MLP neurons of a small language model. Each row is named by its layer, matrix (down: output weights) and neuron, and shows model dimensions 144-239. Each number is 500 + 25 x the weight over its row's rms, rounded and kept within 0 to 999. Numbers have three digits each. A neuron's up and down rows have the sign that makes its largest values positive.
A block is one neuron, or neurons of one layer that tend to fire together. After each block is what it responds to, as a language model described it from the Wikipedia text at the highest values.

L4.down29:509485513493442480507521513491483508508520515526465472520510509510493480478505505514486486467546514482490519547532542488467469508519483479495539479526548471518490529490472489485528446515473523473474533501533503492483472532482458499448524472486566469512516500501504505469490511517470519470
L4.down71:490491546513472503520463529520524511493491475496537469498493493525499521467477493470512512487497495486522489476476483507461497498515516510513522493586471521533513483511519520483460511538465478515505499540478547500517515468452483495557494523497514481529467499466504505531519538558470516513
L4.down120:474503505522503499504522534500560516492522487531473464484493491542481512444527491443522490510531512498508506530498479447500512514486480516482479486510496517462481528441514539513523501542490523465513519474509484507479488549489411513503507500534475520517491483481486474478510495465497538496
L4.down347:483492479528494498523537511511521467489509517495506539535527545492499475486533528537478483556502497498513469538539528516476498493531525481511461492511502517519447466486519495508455486480509531526472450528468500500502501493490476514529496550505474487450478477465512495494489544524511480490
L4.down383:479477497458498493475478516460493444456503515543487473449510473501493484467506491497488544539514546472517481491503516531525479480490521510501537503496503490503450531549527476503531493541455477522516452526513521466508499532481501506506492521459538533472501504522486510518472504469463485547
L4.down423:476510493468475500525503551535496527489492502493488511520453516547526508555469501493472512517540525527530479472492516451486512530502527463538487505487539490518538522505550507515478499526534522512529530476477479492470523501465486453500525523510501494481472481497487472501488483565487491489
L4.down447:485561528508516566499489516494475522517518486578522480481514495512548481505514471500537481502488494518476496535510462511485509540500515445514493538487517479500508525504515530477513502503543529511522462499478507506472491508514470500517471528445507473487534532514486508545506494496474504470
L4.down500:486490498545524495510518498498532513463474538486495456496532495539511532511525526518519532542530501504469519552472516489540499515477522523506472502493505524561492516527485504518478499474487480502511479512516484536501504515509498501515540500427478518506494483463464491473483498453497534479
Mid-word fragment "ad" in Stadium

L4.down19:519479492501444499492504540507556495514472545505477463534510485464514480489518470533515533509492460517521509531464438475521492487486500492527491488511487535522478469498488465508501512497485480440522526515527483531522457517486493465471517537521468562496512435483481477486546482519498457494
L4.down35:525516490575515449514501468523491534462494526442441529447487479520494495517514496535524504530529503529478526481482527500488515527479520521489484540561430489529506469467481482486495538510508509515506564492512470456533481491485526495515508508482504454465536461498490497483480492524525496489
L4.down163:477487469532484513499538496537520485500504528512469481467524520509489464479524442493529483507544511477509474544496560508469500450459487497483488526513497535493493521507442523459509515479521483474490488474520520485480459497519534476555513488482536550539493493492513504476465509492515514552
L4.down208:463514527527525533470500499482483528462452482526521501519520516513488459478463501524455461494503508465515506519524443457499513482472500473483509531506477499489532508503511467506483508525523546530520507525518471442505522478491529465475525500496468491505474513483495473460501521517485514482
L4.down239:474474501477484534498499527477532503511520457505491521507498499507495504487497507505501513513470541476442535484481490502485500469518488523504518490519475501489550510522477523471491509492502538508474503513504512473530487495529507502476469541501464511509494494442548454489445471489523510490
L4.down321:523476503500493543471477490510514490522566466535470524534519480494510538496521472497515517492485470449517484476485525512493509479493524444522519457483514489482497558525469480491523500528521479460495520460530558531520530533517492505466472499496477493505485524527539459553497499530485534544
L4.down369:529522496533485468491490518485530494488474504509492507521537484508486525482523473471481532479477491495496504475483499486526546497536505490504503489500519542521494478537489508476536442465470523525469557484468470485454424459511491478493529486532544542515500522491505464510522500509516487449
L4.down457:538480497494475478485543515473538496503493504529494463486491510514514522518522528448491494513517492500477484458481486524538451506498516547480526512498481491517441491465504552483498469518501536490505492476491478513491497479509487499539520464488501529509528523504511481431446508520491508456
Mid-word subword fragments

L5.down212:539536462514519525459524482503532503500506482526486479545507502514528487524537453492469503489465478508481484501490540525470547493547535454521504525482461512524506562488500522482453510495459466475480528495482498471515469490489500530497467449506513514476481520484504453487503509488521486538
Mid-word continuation pieces

L5.down78:494495520447481533539491470547512490525448478471473480461476515507464456494502534527504458523507514492503509508509493476510481505530514536502493502501463459469537482458458488479502506475480504523499507527505454461522504480487504540478520529521488525513525553477480532487457456543508489465
Mid-word stem fragments

L5.down104:517524479482513485526495467519531504460488466507501544487522489538482538516505487470469539513496454503518495500539475524479505498519484507507542499533529458481477503479495485524529510479538501483484452505503493522515490481542499505495512461500494494489512521534506487492486495506440503482
Adverb-ending word pieces

L4.down4:488473490503494525507508499523533479536502522508485471520482544544505481491538544507475479489490464514538475498524472482486503489492471481511501479469479516510550492544526500465526500478508483504493501501513479467501494541503494531504505535505515471458506513482536465487493483485531489441
L4.down121:511561525520486495490500468505502496529547520479493480484495510531507474499535445520535510540497506513518545482516503517518459493478517492513568485503484536541482494526502491500512517486522488539515473461520474480513479493487509517520519519540466472464506453562513479516473504516542542513
L4.down132:473544504500507537487494460514512516485521536510527513458475528553499537518511528512497526513523506496453516486503505493497500507541462504469515497449530483465515543467502496518504550537533483474527504455498493464540506453479527522550508517489435506468481545477524477474490532480475541494
L4.down349:515485494545476505527504497512487492550524485520456497518533519475483522493519507473526490485478521496499490533464476491451500505477530476469480476438451526495466489513517475475512491536475468520502492510504503494517524522502480501459502524505518536515537516483501488505521526491509474496
L4.down427:467477473477536522527534498471478513511504470519508550521525526531493505485499487523491471497518517471484421499515539512503571517490481474473484483511514500552477483575498463533524566497490492487503429482505524479492527505534490529539519494481496477472517487498498534522519486449503486530
L4.down488:396490503513500476494511508469514481481496504514446488473498532509516502551524510477483507492514471535519489511570503483468518494484524476523456537505505508494499533516528493470536501501464485516475526533494505512434511536538515488530467494470519461532537500495517526470480504494449518503
L4.down499:544488530480507479488549530498448505502488544477447510483520451499506513472508513517464530493521489473572498510498510506492499501453510444488515515534536519538466481527484533501495493525507483482494485487500519512445533512449491462508511511503539498542559533488490505482486525502504458473
L4.down504:465487489501513512478487486521502498479466495471524515476477510499478441508463525554471517481505496471476528508529471489538499524450485521496470520500513501485487507550537533510522461517514498498461470491518509497449473498530509573487490508464539533489524503489487514534474514477465490493
Mid-word fragment tokens